From a checkpoint of a small transformer trained on Wikipedia.
Training: a variant of Muon for these matrices, 365M tokens, 5568 steps.
MLP neurons of a small language model. Each row is named by its layer, matrix (up: input weights) and neuron, and shows model dimensions 288-383. Each number is 128 + 32 x the weight over its row's rms, rounded and kept within 0 to 255. Numbers have three digits each.
A block is one neuron, or neurons of one layer that tend to fire together. After each block is what it responds to, as a language model described it from the Wikipedia text at the highest values.

L2.up49:151171076091085090118093127088161181144128093109091095202107131086112194153151136114129114112067110096061025171101125112105129123189089129159178184130134151165142108118148090085114132157071140097077140176147162154166170151145105115127116161153158121146084097107161099113094136089135132127
L2.up161:161151136094125111149122156127113128119181115113147197165094165047062093126128101125166099119056137157140104118089102135123119167058173121190083134122151138194123098122126161114132163117129120081134134112165131130126129172129201128060196143154139193128091127110140122093157113160171158070
L2.up337:159090140124106125139160144117139086131104125122178108130157142110124190087150101163187121118088135103152099146117219129108152116038123144091155110122181135115181171147120148105153152114160099110134113184116094106121109105130103113168119131114162088189144126161116140118118066182091148097
L2.up387:119082089113097111186110111115080122105085130118131120142146108148155127184118093139184148147092149130147170136115107165083125131119168113139139145093110143139078089131148139111194183164136151102128100131149076123138075090100148174152147158150144140126149110171164113183130141145087099142
L2.up449:135126078101102115188106128122080149106147149135120137175114139103125144153144144129111096109071107118130097089168149159123134127079079221102105148161111152178124124098102118090123160116159132071112132100132090138128144115130121123152182145104149176155075125134136162149164130081093094124
L2.up781:144145134146145122108141101171142126120156128115038121117171077090122129097121158113152109117164134096051228125095136164146119156144134219096086133138137143099135151146150136118096109084110101101138118130082143118123128087116165123107137173157097092122149110123125106140115135114160118109
L2.up867:118068171061116107236095086085143125118114182117101115105162145179085104111107105193146123164159144170151171142113153130125076107126146124130105108134098110145107102076128088184098124158164117129138107160122149138196119101092159129051202143127136157138138142170123096135122101146127157170
L2.up908:100129144142185151125154168150149174105081114165130085120139108135115126187153079142143129127144012130106074123136056120121109117101141109073152086119135134139103125153164127145142111109161179084102082129191146114211219090096135110145156090193160114112121179124084142121137135127125112093
Responds to: Mid-word subword fragments

L3.up103:048145155121092101166126164161174156137124086118173186174101089094161189100129103147120075124139107109125115195133140139155162109120153131141118192149124128112188123157107192129202149107097090106132109118161102158168109112147126188128135106085125125114117099150138157108097121183184096163
L3.up123:157111205166122146136057159143165146147085155092129076124099135148064144135098111126115144084098166113156138126137178099124191103093088103115111164104151161118131130153088102083122102125071162111131166133056129219137080115124134118160135157138117115162138149109122135135129080117186146125
L3.up697:144148152132182113192132110103156094074100159126200157157089164126138154148100083200174121140119118166132203123123148110173175164144140157083095132147123071074119109130184124147091133092145147116119122134181155125180089196108172121085108156145122110137114140189163125143117107131208192071
L3.up1134:138120149100083155156115135107108033122120151133131112136101144125103160164217139132116118120180119122174157144163061162059088090082117089139107053154122115136097169135153134134105085102102160137160129129129131114133124146118123119105178133149138115134183175144126090166073129120136155077
Responds to: CJK name characters

L5.up791:194166121115096139124160111097113168115185140136124144158113125142125105128157102090086148078114151162091133069111130148099130113139128120115144177173107113118088137198130123086123078139123127163139208118127091127123122145197108119124129155111125161158089146067076122083148122148117150067
L5.up1108:147106160144129139162150108125129177175159052123163192105130163108121205131114120138075163166171104127132113123098153180087092076113159116111143138110095166106096154163094110095093193145113060171094155123142192105121110176153106061101135116104174126160088085097118128131141103168159118104
Responds to: Pre-verb auxiliaries and infinitive "to"

L3.up506:105149113082127193120097158106153164105106105068142156107147092165157122158141127107187129129094074164110064053112093117168142135094123154154154152166145108158153128133121182076183082171091117095125136105141154146176114173055099158091085102163159045123112136136127212085122173101099120130
L3.up655:159169125089063112108132123150026131141158103096146193176131128122118142120156160147158067063101150136061098164124153103157154154110147101094118178147162159150148116225078158087140137189095079162086153147114152091121179117126163115133122140161154141036161108125134076153163108132069167126
L3.up790:180129085095114136120113141118106122096128072126128173135158060197120096080153119113108114079164117098106092109161131078060154159041138071115115168126122153193148127095176169136164122117096074157084114134105164096129163123110154133109148180176100099137123118115105101113149153175097135204
L3.up1321:148148088133128197165094116145098144116067088108129132141122123196137181117169135091179118104155128129147141107086122156148140101166055089163101175111141153142106123141115133147058107124106074163084171146096121130146108194186125127067226129105117124100150105090120061074109148133087116158
Responds to: Mid-sentence adverbs and connectives

L5.up210:100125093111135178140115141153161092164160088128105137126106208134130127122158138113111106165128108032088155148129127140072137200179128148121126167118135140073086114142091106146128190150110146160085119107109154117143105115188158124108128100112112128074062091144125096052108128075169112134
L5.up259:158153158068138122112090147121090182157128171035079087186134151117092150071137097149135163150082103067114063138147120123174135131126097169136167160162082143138108150145151149112117141099095174158095132071166120111110162140092203069097137099100113102092164152151143121176148154141142118134
Responds to: Main verb after subject

L5.up131:110145093146145111155133143188114132115155104082066123169137158119094106123123172161082151110142088078111178175144132170106118134110133072107132166138133129098129095157171096107126121074135174145147125120144154138116137150133118167124089139126173150164132094122109135110072134081183121147
L5.up1316:161158143165130083123125129158143117184114100130148144166126128096147107113095159154140174151072088126121138149147113182107066139179144163125069101169180109142158127132166149158111177184119144144153108087120129140097100132134152113162206107129148196132103122079140110114143131129125103090
Responds to: Paragraph-ending breaks

L5.up1125:122111098122124206134156168096114127162110153148135053106107121143126123144197155107172136162172037164121119137158113148162161092098118145046138087122075127107149138173127097133096105204160124072092159129090156136153108171127141111093139144170049051127144136089166120098116151091102115166
L5.up1228:129138078133142169116105120121132135104105090100148128080148113094174121110081104144151164136195132134100121110112153084138123150112106085120169098144143107082168132098166104114122212178125127123123103178113156155129123213111100117113100138077102037166144130133123194108145136091079123131
Responds to: Place name anticipation

L3.up284:097161140149133112090062083137162193126175107032174107095077109109188140086163135115130155124179145152060156096099110129151137119175122130181185154176128114113155100129077095144140154080181130127104150120112074152140116128123160110098089152168131159107121146134117108118106088114145164127
L3.up370:128124149138165155129120129102072102080152145147140124067125151117144082143130161098105147148193107106139131081131149114117137114158096121152073117138089079174160134181066089090133122112119104141134189094136092114187160140095122135053103156094135155114119159180122125139145113153052098122
L3.up719:076180165095089144150128099083152161127195121122088150080118118133168156116122145132153149153140114140158127093123122092140137112163094132133113107115091136158107166136117146104149176151078112149164183069145118161162168124167140148093165126136151117120098153112158095103115124137151107127
L3.up1209:120141195123085127142145042132185138127129054145139141053165108156134110136133197095143173089132162126172177070168127117138121106154088085108076161085128104139137134117128114073131167123172118098088125055146139161110124207114144134119166134087132193117137050170138108129121166116105141135
Responds to: Pre-verb infinitive/modal slot

L2.up63:157098124154153143155160105091161120166103127070124133092115093122145124131091126159123101093153105134133151096190174096102112111153194076169132130121131068167174119134164141126133126138124184184135119068134148130132138180156134147099161143099185141124112132118118139202119154126142151122
L2.up167:153107129159150098124131115140071118101142132118056122071158096142169124124102113148120147244220146112102144111115148072152154156083130113155134113114078118178163126068134105096144116131126096140166135101093218110139113133108107166117137152126146082181124165145136151096112089138147135089
L2.up500:138172121103097136135116139141166161138127105109135178138106146160123126122185120122128171074148124091113146178069100132094150092106096147101167152109152136111065153147108144146092095188122114162190119151151128175146133137120120180102114095192114148134127136182134073075047176078128115096
L2.up719:112118084130138125117114147133146163164114085114043188104177208141089138088106152150114106110118087098100140174141146203158097137129130136121113133091136090075125105115108116108131150133115155150166123101148097130143113103096081110120105134161121135166129142154162108130098106171081129100
L2.up814:175126149113150172090137120123105124097129150110131146119109143157169167129122148078129150089151117118082107086083135115151087113135112163144120142120109193166127104117116180079063143184117140176151153105093157084169087184110114084094143090150149178146063138131127122153176113094092077096
L2.up865:155118213093118098132156180074166086089128131163079117148080095055136161139135196116083166090154115089159141107129110088134063057150101127129163131137120125181157131085168135123107111182083149135107115141065127205122141139100132083168117061121135097130149149148105138069148097123123129101
L2.up1013:173103164087132145100146125182132115117100095125112194153141069082119123138095092101126114146142115182113156166142112098147119144147157164093086092101105071101046053082080127202139112071141163055107148084157198169134163120107177137090119131172144166151134120103111102089134145158144128105
L2.up1320:157087182141140121124150137134126154178116108094070149117101135100117118186162142119115124141143173197108172124144123113107097062150159127105188075113112120150190135146080098085136142109123151115179124087147104086162160161126149141101105142161185083165102095084060136172117125091127053106
Responds to: Surname start after first name

L5.up325:120109143149117136178121090157067080134102179139156126086104128126160194137135121119074177095114107131099133143139116102148129126096123170111155069053137106100116092078142108141137178113146090137116093116128157142094175076128142185164110160126168148181195144123142105126100131161154170148
L5.up1311:154129114124164139151090137121162129124159123101142114097149079136058115097165147111192104120111116098133076066094088144163092157098173101075118111140154154106172094063120153158147121123147150174113126153175131084118084036108184174043134146088126086143094142127192108124148154123121185165
Responds to: Repeated rare-word middles

L3.up273:125116187090090110152099117104112182129115156102116132170129131129086133143099140154086166146091143205099098079132125105108057164112181111092160118087145130082125130098146089158173131158141133114133132081119119139158135089144101108138093137164107203131083199122111121071122121132161130101
L3.up490:174160110096175212181137114099152153135123137124113157149165167086114126091104154131089154108126112139192178105086123096125146074109114144120142127096139119123143164115094128162076158152114134123150069111137099140186104147179114084112097134146091180174073093079197094153165078120125114111
L3.up707:158122109072178164109157147108150165157112073166178118131121147105103131139113108140092183126151080140157185135089171125134082114095106165076111101063128166122108148092086112085061173212112202117116123113178134172155117158140076136143156178113112209122102143090146095097153090113073123112
L3.up1331:169130144069142192112068151094177148160161115147144139200141108180152126178176109133031189143068099167113115061163102120126087109115056087074118128070126156114155145138117161135074137182161161073134082084172147117168059168126087140081126166174148187146150174094124138041090102138161093137
Responds to: Surname after first name

L5.up332:115101093084183139155135123117162093152192131094169083108067155144107079056152107154148138089163086142180147133094191131185071133167117141161148108126118105197156157134159077145095116080134120128174125126107107063132116163103193121181124100082142135139152093162176170123189116174104147163
L5.up1115:176103145166159142092121094153161118125156110172185075078088064143077128131177094074096147121166109122178147119123148110117158157132149169157091105093165140128102112187119182100181148146096092105151155134126111182151131151143135114137215142129119177177147101132134124114163133082172130133
Responds to: Parallel list separators

L3.up79:091121153085145151110145059188138098097143123073132128157145114119135090107128168090129117089114128173138161057153144162126170130082143094173110119124137094091065112168120100092134103167165124124146125155129100098131177140190117095126169104160143099168124120157112070135063120066147190126
L3.up317:127147146078123135138123151117186140096167105110126149066167106111174139076159160058128154135133156167160074080101153105204163119117141115123107127134147080118164113153143117162100103128099060129179120126157104144151187106114060094147146119135163171050189125057127139124084120092131157113
L3.up323:117193108051127147183097140155139103088112098091156116154177106106127145098173118131083122104100152153128106105143152159163073140139178105107099124142155112172140110147174136112058118175165103161163126113171224081142137090119135161105121147177151137125118114096196184096134129156159103149
L3.up385:139115106130165116113138167136133164110135116097103099081157055130138083155124173136122078140125171118141157209121139116151101072097105100109118185123187112120131125255134128073088057156156147117129084116109116147098168153151136142133156142126150169123163158104142157090096138098120110091
Responds to: Date slot before year

L3.up28:090123139083100109188120216145109100067118129134119090118116139076097098112101090097133120147134154133066080121118123123146079136128154098123042112148090141134125132076086113111105139123196110092166112105149135126190094040131126145123142135085090176116122071103123167114166143140117087133
L3.up310:099155175110095164132096148192132090127119147098155048204103124092084177098099153121143172141087113160108156126167156115077101124145170136202165129126078137090128144129167102073135145126138155117139102079166081156106117163148184142142078069114133164144088156144152123102129108138142131128
L3.up734:120161189120150189123131160138133129086097134063150132058098122102083202138151136141215167104058115094071093109131158058115134130120093175179157133126116125117107073136167170173122099140103166174190161101076146054158085112124133114138166146193167145150143079121119096078150106141103124106
L3.up1240:082183112096110171152093101176108174118169151095112113147098141100112147144110149170165094132104131149182132141076103195143092100111115065109077114112088110111129140168115082104164113148122078146123131167032129134131063167133109097079138161117140164114075148151119124106121178119116148139
Responds to: Sentence-initial word continuations

L2.up47:132120168164092139136105091135084165161101118136126141098083148156073179074092148087094077199056109106116114099127196074085122134174031072085094107151099168159167075137143115112096134153162133110150118096161076120143145119142124120127140101117111185172116152163170163143093166162125136157
L2.up69:095160149115119133081095195131122174109128076119174167196149100126072153126196147116160123116095154064153060128140082106097102140152134118162121093135178128126122158130181117156151148155158110095127180087161146158111195138132041132184082108188115179057115093102111135170139125134084079089
L2.up100:103116090118120128151127146090122108110134067110168104082201144120156208092117170134086181148134114089147065132191159121156044152178122142119079120087141135190115098107130086089145151160172192126110092186139140070149134145069130124123110126039103162108100147115133126114109112138099091129
L2.up248:069168150076073121125104127144161125081078125094171157157144147156141150167129122136080166033154146089099149144139147140167133109225105088122100144103185136132142060169181137115158111136067156178058071119122067098133083139092125147147101167091110078178060110128133162094100172120166113174
L2.up461:137122129149104184151141088135161127128137188091176174091123130143078163120163076172144096093067105103140119115137121114159146140070070134134076141157079117166126056112135106095134178113077136123141205106153163141135158159095156149164146126161098078103106087050067126120106089119077071138
L2.up566:099103130126103155158113208083128194135090112105147161103152119151149112097141137172135171089110156113037058203121157159086090127114136115140053077114171106105145076165148133142071145205169144110097083146115110102154143144129093115167124111154116113177167196105211147153154104113101104160
L2.up794:097099123139111128107140166137106119149146163150131153114080125140137141127156115126157155112126095112143168094073155063148166162120088148142108128154112138108081102151156098086209164134148097188103168138102068082138205098085143131180109163149151078127105096164132103143140132149119119144
L2.up1167:148089152164106143097158127141125165168040100100107161135155149157113136168166102088147156080149098117155105134081113081114128136155161102088150145137159113178132135156111108110129153102061164140125144128100124136172152131148119115130110147098164102156102054168102117138064104085098129159
Responds to: Source-relation prepositions

L5.up19:102128158133143130079142131070168108126172088145192126062121132105086164105092145146082149177104177175157106161182147159125075076108120132106102097153119112131116181098133127127138115172160124125174125115170145154105149111166139116139167134058092136157100143205061204100142138177176148147
L5.up291:079089050089073095124106099085164123111168119107095108092170119174110113132153104132116131195094145146128163156153190067089081091081137140130191114177117174079068130118147130142155143147162081113105069138166133117184096207117117191111138113160101106144117144135066163187161132077235200084
Responds to: Opening pieces of foreign names

L5.up868:118098120125089114101082041138135128128122117120071120150097147117161099166119155142213122127142139124122073108145115134142117118095147144095162103186106119097139103118153111111166122105120094077132168099163115159135064127182182182140088154141105107103152115072223161121081132052130134133
L5.up1327:131113155121095145109116139168149116130052142135100069129071123088109129151160020158077148165156114207149163196135130093111201182129152125107128123204162085131088139104100126191100164084108117140143148150136173115137137154099103119139139164047125133108097155150144184141111152136137137097
Responds to: Mid-number separators

L2.up15:146131163115176092165068127083107121176155094171131104141128135083137160147143064163110135142130142145128112119108072102135129167149125162197143146077128102148116105120081096122105114129147119140202150172174164099124132149149134131147099108121122130103112121112123118127121170118137112180
L2.up396:201092199129154145106168116124154132134110095174133109134095186155154113130100115113195136082065132105073110101147161161172121103096197168134108087123121148140079106122154184087100097096138045156144178141170148115139171110175144117164078132135100189123104112143166181118119140164118133145
L2.up541:068087105106186083131115165090207087134132131116152161148085107179165176111127115126142115111107076117141161134073076095157113080111085123152155106223112124073141088161123128136132116141114127100155128155188154130142172112171123112126105199077140098167148131094116109119086154156168117146
L2.up603:100117162095135081183113127160159125174127149136164204146122153161214155110147104119142169166123133105086154185130119155117107142131091097158112122145124099118126104155138112115164144188071173142130124111126131152117128145154131169183104108057127124134160056116118132156105141074137060123
L2.up909:101125102197105145125091091147102149164147073090156105124097101114100129039122208153180112111141132141080142123145153116127134070126146098122135111132124143122182122119121113127156136129096089102203164161120126167156057115226144132135044115122099150111055088168075112082040130154098123110
L2.up962:071089143144141107116161169044109161125124105128146145130187129157125145101154091159152137135090076084180156137134134146129158112130155115170145164146177148149082158183072185060108116157143100184140117086156153127118091155077153100123075159108069122061161196118106108103129111121136177110
L2.up972:102114142083072081149100125117142174158173139188133140123112164172096124131130115131100139173109118118117136129159137179116079081165149128160095175093121111120146130129145130138098179115111158125156119119129129156126087085117124124120065124065093177128117130087144155124103151102122111114
L2.up1214:115130175113139089129104073119148102096171157100106176203091162092142105091126122076121155201143106129142125102113124182117124123184126126140200190143069064130056071154148076093121160133198111126123128153108086125130163124112173107168059138109137195115130172134194109157133129205058157111
Responds to: Number-joining separators

L2.up51:146178123143151186082118135122167088112102134143073105107135136079107141167074175126156155144128124088126147146130107101140164185083134158182111125107142132107094131167064101121101124155118169161129115156187165165126144129118127172108088062102139104163113108106088131145148078101045102116
L2.up179:092123131087129106180135092126110089124148050078111108156149083122152127088184153109144120162126114106074116134151100181177091101142117154142135138090098122100121153078126145110142124136135193129161155132121079096136133105085093154130136132084121157055065139146140134102121133131092084105
L2.up190:135102070140111130090103147100172150085147161100147103120127095209109078093072115148170128126122107100157182204166192106161162136132115148128122124132173103135085108155143109144084124211168192067111087141076108099130075172173125156151078132164122134065134164115198158151121151101110056111
L2.up249:166160088116214101126106096153112072138194136103125123055150127160128135144122141136123144153108149071128144133110149131124129133111164148111100120119145138100165190133097159153168110158140135114134085151226097090154052110174105158139146184149096093140123120139120097106151153129121106084
L2.up354:142167140142135107184052143126159072139129148158105100092148125102151132170095148163175053148138095147139093174178131117119134148135129158115141168130148177132149178125183134127130172132121135107142102115101179198128098166166089090154129093085083116132091116104160139086075232094117116091
L2.up359:125104120130193095124104099115151141159128160120142087157084095119166137159182142180154157148079170086131124133151122109039088076113154137139123146131070151102105099118135136145113111076097151138089154119141105109121181083116113169087150121139095113184213123143116148100176144118149098102
L2.up454:152139156111154153105117113115091135128128140157160126101121119106069178087134162140180117200162182099147082138121103077089080117129145111088147160124169129027082158117163110132140139082109143140107139130075152130082105160117115076194057124042134100128063161083185099164129153164112142124
L2.up1232:170127129098099179139132074097224065168149122069111081171089117127115143185156189152210141176092120075116125111142112117154145156145164100156164148176128159116059162107176141097063182119153145171206185095139197079127075088119111122166109163039162093122113130064123123082150161193094096100
Responds to: Inside multi-word proper names

L5.up1220:182197134127151116130142093172138112103132154119131113165123089124118173115170060131151069135139141118117115134110180115183123084109094100128138128125170108167183123172105110147072167080089094164127123123179080123129153194140064104099114108182127119149141134110108079147114137107104081109
L5.up1308:141107165123071074143126156082117186143177121114130138111100041127141161114103139117096168132140141097111146112108178102120114096121142096136187134181123180136174118176148173134141123163168036150130072147159116179122142207134084112150085110192106115154175136132131134118068139132080082121
Responds to: Start of verbs

L2.up4:127161075066106117128105135201085129120168150134161137126131085160202095130146177137101175129116133047164160130115161154150160134080134069102130155131152122153077145043124075149148134111090104128097149076098170169085124174156072112086124148199067207150089074153114135138164084122164119087
L2.up57:097123167146135127114104115153147115113089128137126115186156151090125101140122139133125088100170115044151119105131126104157048166083105115119135117122192115089100117184088090149176119128125170121131102106110112120129106108083107098093077153165147127145139120096146099157134119174129127182
L2.up170:102116119140129179129123144135170130085151160110180138148114107101128120147131110120130100131138143039114101139146129127124043153102124118086097138086134156150125088136162112118193224143105131103062135105123146124133114140094176048132088122187103095134133105074155105224127133128135110169
L2.up286:109151139170092153072089143223146158091085098116175178124087126094183194124174107125161142144167137046043180116135155173057104218139092148112104113113114084117089176136116080072109105083100099091152098130162166156126111087132101093141120139115148149121110135125140090100139160087128123159
L2.up493:081176102138092202116123132126147102099131133155158141150156056122104122127180115165160154173121166023098136092153127133130148165075105113103123129123086138142069152161142082138136179143104108092135117077123143104159138150092072071145089190157164088129127072131121110131080118137167100220
L2.up747:138153157142179128153129182219126102088108151119117176152180156100113109109134099151100170135166119127103157130200196158145122133088131147114131135092162178183079165089103147097128142147101162083122132115099173126162102077105099089094181108117110136098119116072116120175121120129135063095
L2.up762:044187111158156123149050133126146140149162110133139092084077169073167116133155079103134135217107078084109176136135129102100096109172110152115064124199126090147137107069065137126138140170149134087119146135119158118102165106163099165117128130096126137148092104065067079112136183177066132111
L2.up1259:079149187123146098150091134212135149098126146166077153110098119082096115149088119106171159189141099159158187106138124140140109083124110147108119120103141132146114140118121115167105137109136115080154084128117176143120106141132117152098109135178114148111081157148135088160123112177094112144
Responds to: Start of new block

L2.up735:142124130108145176136087101172185157066156139129128139131126129145109110111153160121126125131130168107189132099108111089135126144196122084115110181124142107126173073120108103160075141162179100184114189136159138139106094160134096119114138116135170119136158070084176133110126116139117105089
L2.up860:071140156096135131173139129082144090151158078155101136134131141144028125095109138100141113087122094117061143080145087136116187150117089111137133214170186077097152152149162123097173198146173107100125155067113113180146114156126153105109171162155149126161129129111144118137172093114153092108
L2.up982:158122133138152115197131158125104118162135121154149157152166168176105058091131109134157146114123132088121098086118076143142143167094115179052122142130163152110148200142102135121141095146112073183115122108102158065073051079192137132110139131150092128099171080133138142163113126090111095109
L2.up1066:120133151079131169130129130207146138126117189145103126137124171100097122093152165129177179037155114098169134168158043149116137169147169113087179152112139178171101158142077143164113126112134114148187203126128094095149127098110117162139147079115108073084132135078102145180128132112096155138
L2.up1148:151136046100108107133113144147142189107142111115134099119147095077106173150178121185173152055113130057154109134110098121107129131144153147126129130149120135121098117150164084094127170163115121135167095120152123133041085209091120127103118119142114091097083165126172134108097116097175071092
L2.up1159:073158119108123096134112104094097122161178055112226141086153128129122149126126119097168097083117154111152147085144103116183169131132045160157112162114120094147143124122147114142104176113079107142119187070144126109171068140136170088151114116158126175128117139108217133139128076093116102101
L2.up1184:175194128084151139145121144053097221132150149129132042122148154123115143117120135145204137130110114057148141118135108152125107165145126139083139122142131170092176089111144125100086221146088087118131095042118126129084150178123061145110173161115147148082074092109134110151103077159161124147
L2.up1233:114183104137071156102126136074122127097142091064092133078162152131138142128104166142145073086093136075134138128163119135141125115141138136121106238064126165145107118186128126174173086133141107137160084147179095123145127127119107114140123108149128114075184123138111163189121120137094159133
Responds to: Verb-phrase auxiliaries and to

L2.up174:113101176119105164125095160198182100123110133141122138118127146071170110140115127143117140112157105073121127162126190105142075126128138086107125127148151089141079116110129170101176136169113111026100055119170136151167132167086135133126096178161105112094130068136106108107135123097097145108
L2.up176:101191143117086126168104134140083105085130131163108227107122155105127093103141115117096111093163159085115137162134112129083175170119048077145111148113071139132080203169123121159137155157122076183108142167133157124113167174112122125101087087189128135113119061167120100147137158136138170139
L2.up373:125102140126125133177094130160112141105107134109122137170166110100164125181176162148092158153114152066143135138125102117121102129120137142059133144128170136131080100176099121095172160130142141127150147121120149159149126142084116080085135158214155098090108029106128135086119111149146087168
L2.up465:091169124129095127191146128142137119147133137177090126099165162155161086147142136130097158154160075072110181116164140150103087190154087126110104158091141131117142174110131099140151143117133125128036089195100175106072144140136138110129133192137106162164090127142160117156147102136109159113
L2.up554:111168100062136123097188108162195097174181050127048149142123142128122117127144137166193144134170183115186118086134142188146127129102116171124117141093099170184058119136137097079112120149131102095126158090136176152115160186089103159125134121113124108139133151183119112185118142142173130133
L2.up774:064145097036166157083123095158131153093176065112136175132096117124168155107135137154068188084075126130113159185155188162137154133133098115116131102123141172112101162129146102169133160112144090165085114085150151128103165133128131132106142145175142129163073103104133050124151118098160120106
L2.up1080:046111110125138120116084115200168053099109075135130110182116148090111088128125065129129154133165140052169138121129159120131097133159120111155160128121190088159081080142132047085156154144097143102112161116110149173109123124168059066138140137209135100117112130124130110135196119189152134161
L2.up1267:132101137091128108171098139186151135146131135122124144132100144068137122148177109119143146140125112109102143157124141144150165147126183151179124137123120072107133106149158103118122140165136069076009124166095145152147146116099130132126141106097125120097175110134157054194193129162125129125
Responds to: Start of new item

L3.up30:112046181146132099159160096153134092118098152097133071150145096131083214124126143091099189111098146122112105097157115115144063107139127131103125151177208118113018084074132161110141086139186135172148153094131123173099088100135161115093127213177110099128127107112090124072166142098131118086
L3.up35:044128101135123146149128122122101078105117178091137139151084159168085098094195124149106162080117134059102167126170156151144140156076077120115110152154132150141112083111157075113146177145176073150093125121132089132134106118137133089150124155140108115108083090143168112146149105120148126101
L3.up187:105158138140150196144098098198135123109143105111135100146131075103119115135135076149114132152134163145099116116136140116153142190102106101092131132172142134144092126158192170100097081149120106149144116157080138149082112165153092103119102165091163190111107089093090164111136168134115104080
L3.up1166:083163091147147177110111106178144121173131137120106147116113134141127121100139104133099127103148111117108155080169144145106108141149065119110137118097138104117034084130139111110181168133141128120123116139154116114128160146165083118131140130171171123163115059144152068190058158116101115128
Responds to: Sentence-ending periods